Weights of a small GPT-style language model, trained from scratch on English Wikipedia: tied embeddings.
MLP neurons of a small language model. Each row is named by its layer, matrix (up: input weights) and neuron, and shows model dimensions 64-191. Each number is 200 + 30 x the weight over its row's rms, rounded and kept within 0 to 999.
After each neuron's rows, "fires on" lists the tokens most often at its 100 highest values on Wikipedia text that the model never trained on.

L5.up685,162,249,216,177,176,173,220,219,205,198,182,228,228,260,220,151,161,233,176,227,247,163,208,207,176,172,234,184,236,138,193,179,227,208,187,219,215,169,211,206,187,241,180,177,214,197,253,217,210,182,155,242,219,218,214,215,183,194,236,177,171,244,205,219,170,216,178,205,229,186,203,157,218,250,281,208,216,186,155,219,160,213,196,173,224,206,188,244,136,189,174,123,237,149,203,242,221,177,272,180,211,150,245,177,200,205,225,228,226,205,170,188,244,210,154,223,214,206,217,167,220,179,207,165,226,229,184,211
fires on: "iv", "f", "l", "ro", "ic", "t"

L13.up161,197,180,236,168,204,232,209,220,182,171,176,223,193,221,176,148,219,224,248,245,227,201,194,161,226,232,190,151,137,170,159,200,184,212,176,167,190,233,207,232,155,174,115,137,244,246,199,211,209,197,239,214,216,198,216,247,110,201,199,154,203,169,199,179,233,185,175,249,218,194,222,238,249,214,212,207,162,167,196,232,220,159,176,207,226,206,169,240,164,216,229,192,194,197,231,200,183,182,231,237,161,170,188,192,184,193,227,183,218,191,258,201,167,259,212,179,209,237,196,229,228,197,225,220,201,164,214,223
fires on: "S", "R", "F", " US", "N", "E"

L16.up615,229,214,237,168,197,228,206,249,188,203,201,228,210,187,147,161,206,202,187,206,206,210,195,250,173,221,193,193,207,226,165,237,215,201,239,155,176,189,195,225,178,169,124,187,239,223,233,252,206,213,208,198,202,168,205,183,151,216,171,134,217,179,241,205,236,231,218,211,215,230,198,205,191,189,197,170,184,145,169,181,185,189,196,188,203,161,229,180,179,224,247,179,255,243,238,157,269,196,229,264,185,202,196,170,187,215,214,170,250,214,187,180,195,203,159,300,193,204,196,182,175,233,231,169,230,237,205,237
fires on: "S", "F", "M", "E", "B"

L8.up369,188,138,175,201,145,198,215,221,159,209,196,271,112,203,204,203,168,203,138,153,190,242,183,194,202,237,203,173,199,248,209,202,213,157,185,214,203,185,197,205,197,208,205,146,182,155,110,213,223,181,266,179,191,197,128,244,245,229,243,162,216,203,210,144,205,213,190,190,155,226,220,183,196,220,208,156,187,220,179,205,218,218,202,211,244,227,200,145,236,199,172,207,223,211,202,205,193,193,236,164,153,243,142,225,192,144,209,229,264,231,206,207,171,217,163,237,231,236,178,178,202,254,154,166,205,172,195,184
fires on: "t", "in", "or", "s", "ed", "ard"

L7.up85,172,213,200,218,233,217,204,185,190,280,192,240,232,223,188,182,196,210,198,168,174,128,274,181,192,176,228,188,178,197,214,241,216,225,228,192,180,243,163,160,181,210,220,258,198,188,210,222,193,143,198,187,163,133,201,186,199,266,205,230,190,218,206,253,184,201,217,187,174,247,179,177,189,244,177,196,183,201,164,224,234,176,173,153,207,191,163,221,111,179,226,198,158,196,139,159,183,213,160,164,239,200,208,222,208,241,197,172,161,199,151,221,226,204,171,173,214,236,270,215,195,129,190,216,188,249,233,234
fires on: "pl", " Party", "ite", "p", "et", "m"

L8.up444,185,215,235,200,240,189,195,198,221,183,197,206,156,262,221,243,215,215,180,241,164,165,223,188,236,176,187,208,175,225,202,245,175,189,138,184,146,195,188,193,245,223,173,161,178,219,199,240,230,221,179,185,229,194,160,149,153,173,193,184,191,236,257,251,153,216,211,207,213,198,219,193,190,208,165,213,192,192,256,209,213,173,193,234,157,149,168,189,219,210,195,235,152,181,208,194,198,253,138,218,279,193,159,192,214,227,240,199,232,198,204,208,247,183,211,196,222,254,237,187,159,173,239,228,180,196,194,160
fires on: "ar", "al", " X", "he", "e", "x"

L8.up480,230,244,206,252,193,164,216,225,259,219,189,227,159,211,218,206,208,190,146,222,228,206,189,166,200,202,257,234,240,198,215,164,172,215,203,194,226,229,189,175,201,192,186,217,196,209,238,172,193,305,182,201,176,206,261,204,217,180,189,251,197,238,175,198,117,201,181,184,165,159,173,209,175,247,241,231,141,185,174,228,203,180,198,192,228,174,191,214,195,246,179,165,202,221,153,187,260,161,160,192,225,153,241,191,176,197,186,213,266,177,227,168,198,233,141,238,244,214,215,196,260,152,202,168,210,222,162,235
fires on: "m", "l", "ab", "erm", "iv"

L15.up40,207,219,189,159,219,190,121,200,182,232,152,190,179,172,185,143,193,272,191,207,228,230,134,179,205,158,188,190,228,190,162,171,197,209,207,225,220,127,201,217,211,192,224,217,227,280,192,207,231,163,184,255,222,197,188,207,250,212,242,183,193,225,240,191,223,215,198,240,194,233,175,229,225,199,165,204,247,244,186,242,171,232,176,240,206,176,144,234,210,217,240,145,181,221,174,248,248,249,181,152,160,195,210,213,221,204,190,208,222,197,187,169,159,205,164,175,205,171,203,163,247,207,194,161,206,172,160,211
fires on: "-", " f", " |"

L9.up118,215,204,209,132,218,187,184,166,185,224,181,241,210,239,246,203,249,164,203,198,252,238,179,235,191,227,112,188,178,228,217,202,184,188,185,223,185,183,147,191,198,231,227,125,245,168,195,186,218,211,192,190,181,215,243,183,228,192,169,239,215,158,237,129,213,218,184,226,170,190,224,223,197,206,211,230,241,217,228,204,155,156,223,154,188,188,221,162,189,187,193,200,230,161,208,187,203,193,211,207,214,196,226,236,178,179,207,189,217,183,163,187,130,209,203,143,218,183,213,155,217,240,186,190,199,196,213,136
fires on: "m", "in", "or", "chn", "ch"

L15.up378,187,223,216,219,153,250,194,204,172,212,229,185,229,212,240,233,201,175,197,184,213,217,222,215,176,210,243,161,234,211,287,207,208,161,192,199,166,214,228,226,196,174,237,156,180,207,204,238,180,226,188,251,184,181,244,218,199,196,162,261,187,207,215,185,239,145,185,188,201,224,197,232,243,226,192,255,209,211,187,215,234,200,239,149,160,185,193,135,141,225,190,154,236,187,165,187,180,205,259,166,217,156,182,204,168,129,176,190,226,205,172,172,215,187,188,211,265,242,212,236,153,184,221,201,168,163,152,228
fires on: " the", " |", "o", " ("

L16.up361,195,251,176,154,256,160,149,246,176,160,190,208,226,185,182,249,186,171,150,212,204,190,208,165,170,219,163,196,226,222,214,203,210,210,209,212,173,204,202,231,238,162,232,236,214,176,230,189,221,138,228,185,210,170,190,215,205,183,248,136,138,223,228,230,209,200,245,216,207,234,228,207,169,206,237,195,231,188,198,291,169,213,163,156,186,230,201,188,223,157,248,228,201,181,202,209,217,195,187,246,190,205,222,187,171,212,189,227,223,224,159,243,168,246,226,180,238,242,143,184,198,186,165,234,212,186,229,187
fires on: " |\n", ".\n\n", "\n\n", ")\n\n"

L5.up571,166,216,235,165,245,227,218,171,215,232,181,236,173,232,177,198,190,206,196,218,234,253,205,212,209,227,200,203,188,179,187,205,206,188,221,209,240,186,178,219,223,205,222,194,226,181,165,249,175,237,167,210,166,181,260,212,247,232,208,202,248,186,210,209,210,196,253,219,198,217,225,181,192,245,188,228,190,204,234,235,169,130,181,162,204,221,194,173,166,220,178,162,191,177,206,184,182,185,178,262,202,222,187,233,201,190,183,181,160,188,194,206,208,234,213,199,189,147,181,220,227,258,154,111,168,195,221,200
fires on: "b", "or", "pl"

L18.up531,180,185,225,180,209,166,138,220,242,173,173,190,214,193,230,228,261,174,236,260,193,206,127,172,221,241,158,206,184,208,149,201,301,199,224,215,197,180,159,179,213,185,178,196,199,169,178,194,187,183,283,205,232,224,199,215,215,200,145,248,183,239,166,259,244,183,153,215,254,175,174,222,196,194,218,207,162,181,172,202,173,211,180,225,226,240,256,243,175,213,189,178,174,208,225,188,246,213,238,190,221,231,201,188,201,196,191,207,196,203,181,236,178,167,257,242,169,207,201,168,209,194,224,131,224,175,212,210
fires on: "A", " O", "O", "um", "|"

L10.up89,175,135,240,180,151,201,198,242,183,176,242,206,176,189,203,237,213,156,196,185,198,211,215,161,181,193,231,206,199,204,166,138,199,211,232,222,176,146,192,157,206,173,236,191,134,199,235,198,207,224,231,240,185,288,189,177,158,219,242,182,150,189,294,200,186,221,188,200,136,204,187,189,247,204,229,140,232,181,194,203,214,166,237,182,214,230,228,206,234,205,214,212,205,168,207,263,142,201,216,220,216,181,171,241,217,147,235,229,168,192,222,193,175,213,196,209,167,231,218,225,175,185,170,233,201,211,203,177
fires on: "-", " D", " L", "l", "L", " Fran"

L7.up109,175,182,253,187,218,221,202,207,155,202,189,251,179,186,174,192,148,182,154,176,213,128,143,194,215,192,238,237,180,195,162,238,210,188,215,250,204,166,197,157,151,227,210,194,198,220,155,154,232,188,239,212,190,260,186,216,245,199,227,181,202,233,209,174,183,227,205,223,167,216,188,190,218,193,238,208,177,228,231,244,193,205,228,175,229,195,229,191,194,164,272,213,238,162,186,271,263,197,171,167,162,226,208,200,235,252,170,238,154,199,208,213,203,205,167,251,208,209,240,167,212,221,167,181,175,190,192,249
fires on: "re", "t", "at", "v", "ec", "ed"

L8.up430,188,145,179,192,223,159,206,258,216,211,181,194,214,265,253,256,235,174,203,193,193,259,187,235,168,175,216,217,215,188,196,249,208,171,223,235,215,210,223,228,252,259,182,214,195,160,257,212,177,202,164,140,163,185,196,173,215,244,206,221,187,241,242,176,212,212,175,178,159,190,181,212,154,176,169,149,211,208,167,167,183,204,237,178,129,237,208,166,174,190,187,180,209,192,181,160,200,234,212,171,208,196,192,235,165,200,225,234,204,142,205,195,170,201,225,161,186,175,217,209,269,193,175,276,159,143,193,201
fires on: " ", "ut", "out", "ition", "am", "ust"

L13.up397,218,146,134,152,131,163,200,270,217,217,226,187,165,258,194,187,144,216,202,178,213,243,170,179,187,221,229,214,226,215,204,187,214,213,184,190,190,184,179,182,264,233,155,205,235,177,197,230,196,208,230,205,199,198,212,217,215,209,192,230,175,151,210,182,178,217,181,201,175,188,232,181,208,245,194,200,190,194,205,211,178,200,207,178,203,237,203,157,251,206,158,144,194,193,235,199,190,130,160,211,146,221,156,255,197,215,172,208,179,189,163,187,212,200,243,249,243,186,137,207,249,227,222,148,221,186,186,216
fires on: "er", "or", "l", "e", "s", "ter"

L10.up362,170,180,191,192,164,190,172,152,242,217,258,171,132,199,262,172,202,215,211,194,203,168,181,136,210,211,210,193,182,236,206,179,213,204,218,187,202,127,185,184,223,175,205,157,250,200,164,186,211,221,179,160,208,203,174,201,215,203,181,168,164,235,221,155,209,136,167,204,190,239,216,209,181,235,137,223,183,187,227,259,220,224,216,192,250,201,166,163,225,227,145,204,214,186,210,243,221,204,210,157,204,217,188,261,229,177,157,201,249,241,194,255,225,190,188,179,262,234,278,183,184,172,177,161,179,210,179,184
fires on: "id", "t", "at", "chn", "em", "ed"

L15.up395,233,181,212,162,146,244,224,190,192,152,152,226,180,200,177,222,210,198,196,178,228,149,257,174,207,194,241,168,169,231,165,162,181,211,224,206,189,192,211,247,193,175,162,250,201,241,216,206,132,222,223,186,200,153,176,208,189,279,181,166,172,228,210,197,278,194,219,204,203,188,232,224,201,204,212,184,167,147,218,232,212,209,147,241,225,209,234,204,132,200,231,220,186,179,213,189,231,142,213,194,194,223,183,159,211,198,187,203,204,203,272,210,199,206,159,277,215,215,200,194,182,160,209,195,209,170,220,235
fires on: ".", "D", "S", "E"

L15.up238,190,218,224,161,222,143,231,233,204,219,155,261,174,210,158,217,182,159,188,189,231,202,193,166,179,186,187,194,245,201,228,173,200,210,251,226,179,186,175,239,234,238,228,194,259,234,244,251,175,181,209,175,235,222,185,202,183,172,244,175,193,158,184,233,166,235,182,148,205,156,204,174,185,220,139,242,251,228,251,242,169,201,214,177,222,173,219,203,202,221,185,217,157,204,207,175,218,175,217,176,188,189,209,196,248,208,202,144,282,201,211,201,143,234,199,153,257,234,181,128,236,185,144,229,214,210,175,214
fires on: " C", ".\n\n", "\n\n"

L12.up67,200,214,232,169,207,205,215,166,159,171,168,191,215,209,235,211,250,199,175,181,207,222,220,178,222,183,240,172,166,203,207,248,167,161,235,209,172,153,197,209,184,250,170,153,238,207,208,190,209,244,182,197,209,210,212,259,212,190,196,206,192,212,175,210,200,154,225,221,289,196,158,196,195,227,214,163,195,227,228,218,178,186,196,179,213,195,213,226,173,189,251,247,208,154,252,201,240,229,138,160,202,192,177,170,234,247,233,196,200,190,188,145,234,194,206,250,267,239,231,153,192,135,254,196,198,213,201,191
fires on: " and", "ar", "y", "ly", "al", ","

L15.up55,168,221,226,213,278,175,172,267,199,262,240,203,151,156,180,182,159,200,190,236,211,258,189,183,261,213,167,235,239,200,177,203,220,226,228,168,234,249,190,226,172,215,187,193,205,210,239,134,227,212,197,200,224,180,206,245,255,160,222,164,229,212,286,183,199,189,153,165,172,187,172,202,206,272,255,221,234,170,156,205,181,211,183,180,213,178,191,142,132,208,232,208,225,184,193,179,205,230,210,237,188,203,206,138,220,165,156,189,211,172,196,256,198,221,185,212,232,172,192,148,198,165,220,211,236,206,179,159
fires on: "\n", ")\n", ".\n", " |\n"

L13.up87,220,243,237,180,217,182,256,184,214,169,244,193,187,211,192,186,179,168,240,195,244,197,276,174,160,235,221,213,233,187,205,141,194,262,237,243,198,150,173,229,210,205,211,196,199,203,185,208,186,175,215,223,189,177,226,216,153,206,206,200,123,142,241,228,232,234,241,173,209,256,221,212,214,269,170,186,192,132,146,193,200,204,250,191,207,236,249,193,214,208,214,244,217,164,166,238,202,199,173,220,199,191,224,211,257,157,211,171,156,203,175,195,178,212,191,227,196,152,184,195,174,166,163,189,178,189,170,189
fires on: "D", " D", "L", "C"

L9.up354,186,204,161,228,207,171,231,147,210,191,205,208,185,264,212,170,218,168,228,179,230,238,157,238,201,152,200,205,238,199,257,161,152,186,149,160,221,223,243,192,187,215,242,172,181,245,226,191,248,171,231,178,192,145,197,197,175,249,188,232,179,187,192,207,206,133,161,180,244,194,207,164,175,240,190,250,234,203,158,202,173,205,189,212,204,225,194,202,177,181,216,176,226,163,158,180,179,238,202,192,225,168,210,247,247,158,195,190,226,197,182,219,201,189,170,158,244,188,189,183,177,173,193,202,209,140,171,194
fires on: " the", "ed", "cted", "end", "born", " |"

L9.up551,209,206,204,221,180,223,171,243,177,268,168,242,205,187,181,160,166,235,179,137,222,239,182,233,217,199,181,133,239,172,186,194,183,206,248,238,186,182,235,211,238,180,259,215,167,210,176,202,193,188,246,230,218,240,201,174,180,211,229,224,259,205,217,215,200,162,196,188,224,206,193,170,217,208,134,191,184,200,157,229,131,199,183,183,196,217,201,166,186,209,184,167,198,181,181,186,176,228,145,292,225,173,202,191,244,197,203,180,192,234,216,204,187,161,238,205,151,177,136,249,192,206,189,156,222,183,233,164
fires on: "rib", "p", "ent", "ite", "pt", "b"

L18.up623,252,199,184,167,195,203,208,231,165,225,202,142,227,179,199,192,170,151,219,225,196,266,207,186,199,291,183,293,230,175,192,199,245,181,231,154,179,260,184,195,159,238,169,213,163,203,236,162,186,206,167,201,221,220,201,141,224,191,230,176,217,188,178,236,197,160,198,162,232,205,197,231,150,225,189,181,212,174,184,213,179,205,193,139,202,211,133,232,148,196,198,225,166,217,236,162,163,229,224,198,174,201,198,145,155,195,217,189,173,199,193,184,168,249,245,162,268,228,172,271,163,167,197,219,208,222,206,189
fires on: "\n", " /", " v", "^{", " |\n"

L2.up573,176,169,213,161,196,210,188,148,205,216,216,209,255,213,197,256,192,220,196,196,202,216,205,204,301,224,236,220,201,202,214,165,256,166,192,229,212,177,202,233,162,196,258,200,180,162,200,198,175,137,184,217,212,180,241,231,237,181,169,199,177,233,220,193,154,170,227,149,211,186,181,249,254,219,198,202,262,204,210,166,212,218,165,182,159,192,203,147,208,221,181,199,201,190,188,195,197,216,168,221,197,215,212,218,248,174,160,143,213,174,245,199,217,208,202,165,174,213,201,198,233,247,205,165,203,224,190,221
fires on: "ove", "ve", "ome", "a", "es", "ide"

L7.up254,197,206,167,209,218,163,202,183,212,200,108,190,195,245,239,210,233,213,226,211,256,218,158,150,179,249,173,199,249,247,231,223,264,224,208,163,202,155,228,227,174,193,198,302,177,149,202,165,165,239,211,182,214,158,165,194,226,168,207,223,226,223,187,200,189,197,166,132,181,258,202,236,208,207,195,207,246,163,183,177,171,183,236,191,177,202,205,172,167,149,180,214,172,198,173,260,154,224,198,205,171,187,206,179,210,202,209,139,251,176,185,195,202,210,173,170,165,206,208,167,195,214,133,233,170,258,213,189
fires on: " ", "and", "ely", " only", "-"

L9.up10,185,188,225,169,249,192,241,209,180,202,192,147,231,203,216,189,188,194,219,236,200,210,236,183,201,247,238,205,202,148,175,225,193,195,220,175,208,183,195,149,206,241,252,222,162,158,219,131,187,203,165,246,236,179,143,210,200,190,211,262,184,183,201,174,149,226,213,161,208,146,213,195,203,246,209,229,200,200,198,238,211,258,181,206,236,248,217,208,216,211,182,163,206,242,152,225,178,143,152,139,183,170,211,206,208,189,134,169,256,178,231,179,185,213,204,261,210,228,200,243,218,161,184,191,283,211,210,245
fires on: "l", ":", "m", "way", "le"

L12.up525,173,154,207,271,212,191,214,191,225,228,241,209,235,278,204,144,149,204,173,189,248,216,216,199,169,183,211,230,199,194,209,196,192,188,200,159,190,205,207,249,192,238,167,236,268,218,196,175,230,174,227,210,223,211,230,250,177,160,194,135,245,234,238,228,165,222,187,204,228,200,191,257,191,238,187,178,238,206,185,196,216,256,220,184,171,148,205,185,148,223,165,182,215,168,192,211,194,267,190,191,200,242,135,228,181,237,204,195,202,218,208,222,174,233,196,213,239,185,248,183,183,193,194,238,226,187,223,135
fires on: " pl", " Pl", "pl", " between", " both"

L7.up234,181,200,206,173,180,189,189,190,206,179,190,205,185,196,139,249,118,177,220,210,188,210,168,209,187,216,202,193,253,213,214,200,197,198,194,202,200,217,155,211,204,190,178,224,231,162,255,205,187,268,259,218,168,216,175,227,169,154,198,213,149,244,226,202,223,127,151,220,213,208,215,242,220,237,140,179,232,206,226,242,145,217,240,173,197,197,199,201,235,183,200,208,159,199,191,213,167,213,203,171,189,195,228,211,212,233,160,212,185,167,193,178,169,165,215,214,188,181,222,191,183,163,227,168,229,233,179,236
fires on: ".\n\n", "c", "ac", "\n\n", " sc", "=="

L16.up463,162,175,165,142,215,142,192,180,167,200,205,195,192,218,225,173,191,198,244,236,160,181,185,244,219,214,206,204,188,157,223,224,223,229,224,226,232,179,165,243,212,201,216,209,182,203,183,210,207,182,214,177,178,194,257,174,206,205,197,263,193,241,202,218,242,191,195,209,236,188,208,202,184,115,231,177,152,181,209,249,135,185,252,233,239,209,213,214,210,178,208,187,191,178,205,161,230,224,221,194,204,185,213,153,217,230,195,151,264,160,216,223,186,148,204,191,163,178,249,240,181,185,220,212,220,219,193,239
fires on: "O", "w", "a", "T", " O", "W"

L10.up616,101,162,226,206,213,249,193,194,187,208,225,214,161,248,212,192,162,203,206,177,216,227,200,154,199,179,134,192,145,211,167,211,201,221,189,220,190,211,172,227,162,267,146,188,206,242,195,228,167,197,201,190,229,169,170,237,209,163,171,200,183,254,268,190,146,163,225,193,202,226,209,206,164,176,210,184,136,197,246,198,171,240,171,238,154,204,228,223,206,200,195,221,231,219,251,178,258,244,252,261,200,199,137,190,200,261,242,157,190,168,170,194,226,242,164,165,194,207,203,219,201,207,183,241,126,203,228,201
fires on: "–", "al", "res", "a", "x", "ron"

L2.up66,220,206,229,163,197,205,167,188,190,220,217,234,225,229,209,174,215,226,160,215,248,237,179,194,275,173,200,232,254,195,161,206,258,202,242,201,260,174,176,254,192,190,164,201,233,207,217,164,181,158,203,172,257,191,218,183,246,191,189,168,190,232,216,187,187,176,258,131,225,200,197,232,246,194,192,210,212,217,200,209,182,192,186,175,182,209,253,262,194,207,211,184,183,218,264,221,206,223,160,207,202,207,232,214,199,205,205,165,221,203,264,172,180,200,213,156,183,228,170,177,188,260,216,235,219,192,220,225
fires on: "le", "es", "ome", "ided", "ued"

L5.up672,160,220,195,201,179,159,154,213,198,217,193,217,141,203,200,177,190,195,190,150,122,189,159,197,209,189,240,140,261,205,197,181,192,222,194,164,192,231,212,135,207,231,203,212,228,228,160,248,193,208,158,248,183,175,206,210,199,234,277,233,169,212,223,172,254,204,151,173,191,251,182,223,206,251,159,149,145,230,196,217,213,229,223,193,231,184,185,179,208,191,210,196,151,185,196,203,159,215,213,236,215,231,203,213,207,188,233,200,206,230,198,225,216,177,200,221,289,195,186,180,228,234,217,194,184,205,160,203
fires on: " s", "t", "s"

L10.up370,215,247,225,152,247,153,279,225,214,180,223,193,204,178,147,188,201,222,241,181,205,173,210,186,201,195,202,200,206,200,225,189,199,212,200,197,247,147,198,187,209,186,159,197,145,178,258,204,233,209,227,183,155,279,178,178,251,200,235,181,134,166,226,178,222,213,179,221,205,268,168,161,176,178,185,184,145,214,147,217,200,200,219,214,166,216,209,154,244,200,220,238,213,153,209,251,167,171,206,220,227,177,182,207,170,172,155,229,198,202,180,183,225,222,240,231,177,204,229,222,223,107,219,248,203,209,180,220
fires on: " L", "l", " University", "u", "ad", "L"

L18.up88,145,215,146,233,233,196,193,190,168,154,183,195,237,247,216,204,197,186,257,185,212,167,246,187,217,195,181,190,219,219,240,169,159,223,195,174,205,155,183,196,211,171,189,228,220,198,180,273,249,183,230,187,217,260,251,207,272,181,259,245,189,173,214,191,204,211,155,141,210,203,164,211,221,242,175,202,181,200,236,192,131,183,174,204,266,212,249,183,173,189,205,215,192,220,177,279,207,204,188,165,211,153,190,184,228,162,174,195,179,208,241,202,189,177,212,182,179,228,241,205,176,235,153,184,188,198,163,173
fires on: "|", " ", ",", " |"

L8.up732,182,205,225,218,135,198,218,229,197,207,162,229,182,152,184,254,194,194,171,247,170,258,216,193,149,204,192,181,196,187,220,200,155,183,230,222,217,233,198,194,235,188,191,224,175,194,220,231,195,202,184,220,197,246,161,277,136,174,177,205,138,217,213,167,163,177,210,246,219,218,222,184,205,223,185,187,211,209,263,214,174,173,187,191,305,185,196,201,192,235,228,154,164,205,237,168,173,222,207,229,177,121,222,210,228,184,198,154,160,194,217,193,174,174,203,178,166,221,190,206,211,202,247,201,226,180,133,212
fires on: "\n\n", "==\n", ".\n\n", ")\n\n", "ation", "t"

L7.up693,206,143,217,171,203,202,181,162,226,240,230,224,231,192,179,217,194,206,168,233,196,219,201,187,255,205,199,208,151,203,171,180,175,182,234,257,195,216,157,188,177,189,238,169,171,168,231,218,208,144,203,132,215,217,208,163,133,248,227,214,210,128,197,215,183,190,153,240,244,207,229,235,227,252,216,211,166,191,165,193,230,208,183,168,172,237,210,206,204,222,198,216,205,147,161,232,232,207,181,184,229,175,161,231,171,191,207,229,212,173,214,164,222,190,188,181,193,234,137,225,211,228,191,231,241,193,217,172
fires on: "d", "l", "p", "es", "qu", "r"

L18.up17,219,225,177,225,217,267,195,207,208,224,243,206,209,213,217,216,177,254,233,215,181,237,214,148,169,178,219,239,254,224,222,230,216,166,179,207,230,224,120,209,201,217,203,206,208,232,275,181,171,181,217,198,191,161,190,198,201,213,181,135,166,208,200,186,231,178,243,207,213,236,200,215,228,251,168,226,220,187,199,290,190,193,231,190,185,255,198,191,186,208,201,192,191,194,200,187,157,184,217,210,178,139,181,156,211,237,218,222,195,221,132,191,192,218,184,195,210,179,262,197,260,207,165,171,164,235,252,237
fires on: " B", " K", "\n", " un", " D"

L16.up574,159,226,200,191,212,159,209,200,191,223,192,260,223,205,268,185,203,200,235,158,255,204,179,166,173,238,229,251,264,218,212,188,145,181,194,211,177,209,175,167,189,181,161,262,171,163,228,253,165,228,197,180,180,213,172,208,228,190,213,228,156,253,220,188,197,196,203,151,166,207,187,196,202,182,221,156,183,225,191,181,202,144,207,165,175,240,221,156,242,196,196,247,202,227,182,260,169,226,138,178,223,174,241,169,187,168,174,243,184,226,176,207,194,216,179,193,230,208,203,191,194,176,168,281,211,153,177,207
fires on: " ", "1"

L9.up150,210,174,215,188,215,208,191,141,212,226,181,175,194,216,215,172,196,238,214,217,220,236,180,215,190,193,217,218,210,170,170,180,199,169,217,185,252,200,211,169,216,217,190,173,238,151,228,158,203,159,205,151,166,226,250,154,160,231,233,183,264,149,201,185,169,196,188,196,208,208,213,209,212,173,231,158,185,169,232,223,163,233,196,217,175,171,180,202,193,198,237,172,235,186,137,260,178,243,167,137,205,205,140,186,217,181,243,212,266,201,160,173,182,245,221,186,232,175,199,211,143,207,192,197,169,162,235,132
fires on: "p", "pl", "qu", " Pl", "el", " each"

L9.up113,190,228,262,216,236,254,165,184,245,216,161,224,156,218,212,225,198,182,200,158,208,247,162,219,252,201,184,217,248,267,181,234,188,200,246,217,208,228,188,223,228,169,185,158,238,245,189,219,226,233,162,159,193,212,209,123,195,115,145,223,207,151,204,196,170,199,213,201,154,202,229,163,227,166,168,211,172,126,229,187,160,183,187,192,200,185,199,221,125,191,173,207,226,189,206,193,213,196,166,243,239,192,210,194,156,212,191,171,175,232,161,222,149,199,215,229,178,202,165,264,147,239,190,171,217,194,191,201
fires on: "um", "c", "b", "ra", "es", "ail"

L13.up258,155,233,182,195,178,149,160,203,159,177,194,200,195,234,214,170,187,242,207,189,154,212,207,188,231,186,200,187,270,232,180,165,160,205,251,233,214,177,179,239,198,163,238,246,191,168,207,164,231,183,201,202,205,170,169,232,270,201,217,252,200,170,238,205,274,171,136,215,209,201,155,202,213,246,149,166,192,160,236,229,172,187,245,198,175,175,192,166,184,133,211,189,196,148,188,263,196,236,218,142,150,196,256,196,165,208,200,209,229,198,178,202,190,188,178,173,166,233,227,224,188,178,203,214,206,214,143,190
fires on: " |"

L10.up116,180,215,217,198,195,201,199,184,275,212,197,205,229,201,181,235,210,213,256,181,176,208,138,185,199,202,216,202,216,218,215,218,202,166,206,181,166,207,231,239,223,184,190,192,180,213,218,251,234,256,214,192,136,217,177,171,259,210,200,213,186,244,172,212,166,168,197,145,173,164,157,162,233,183,218,207,210,192,223,262,179,191,187,147,123,165,236,185,206,220,255,212,190,195,186,221,202,172,148,186,218,189,196,226,203,181,174,195,232,160,168,224,206,220,221,159,225,237,177,224,185,201,136,226,253,154,195,164
fires on: "i", "u", " D", " ", "ig", "ell"

L15.up46,183,200,209,160,211,243,197,206,200,184,237,196,164,212,189,195,241,198,197,186,228,210,161,183,127,238,238,173,177,223,236,216,177,202,209,242,199,135,241,203,169,210,171,152,200,199,189,217,178,192,204,196,180,173,191,147,204,212,222,222,167,184,192,194,276,198,204,235,180,197,259,152,186,216,230,215,254,279,222,218,193,217,193,153,142,185,197,189,137,216,245,191,232,261,187,211,239,202,212,188,194,149,200,218,199,164,208,191,215,223,159,200,225,208,216,173,252,180,200,229,134,197,220,175,164,178,175,220
fires on: " the", " V", "o", "V", "I", " II"

L15.up60,175,207,194,235,230,270,153,204,209,209,241,213,158,225,149,174,187,176,222,205,206,238,167,129,219,212,213,180,202,210,177,204,166,195,140,182,201,175,187,189,216,241,211,211,160,181,213,231,181,231,245,168,226,157,189,205,169,213,185,163,149,222,162,187,223,211,192,244,160,201,199,215,187,240,204,182,215,198,229,224,233,170,170,213,203,177,164,161,170,149,215,155,142,214,220,138,146,224,204,213,286,194,179,137,212,201,233,213,204,213,173,221,206,183,194,203,215,249,221,179,208,174,237,229,222,198,234,202
fires on: " G", " B", " g", " p", " b", " K"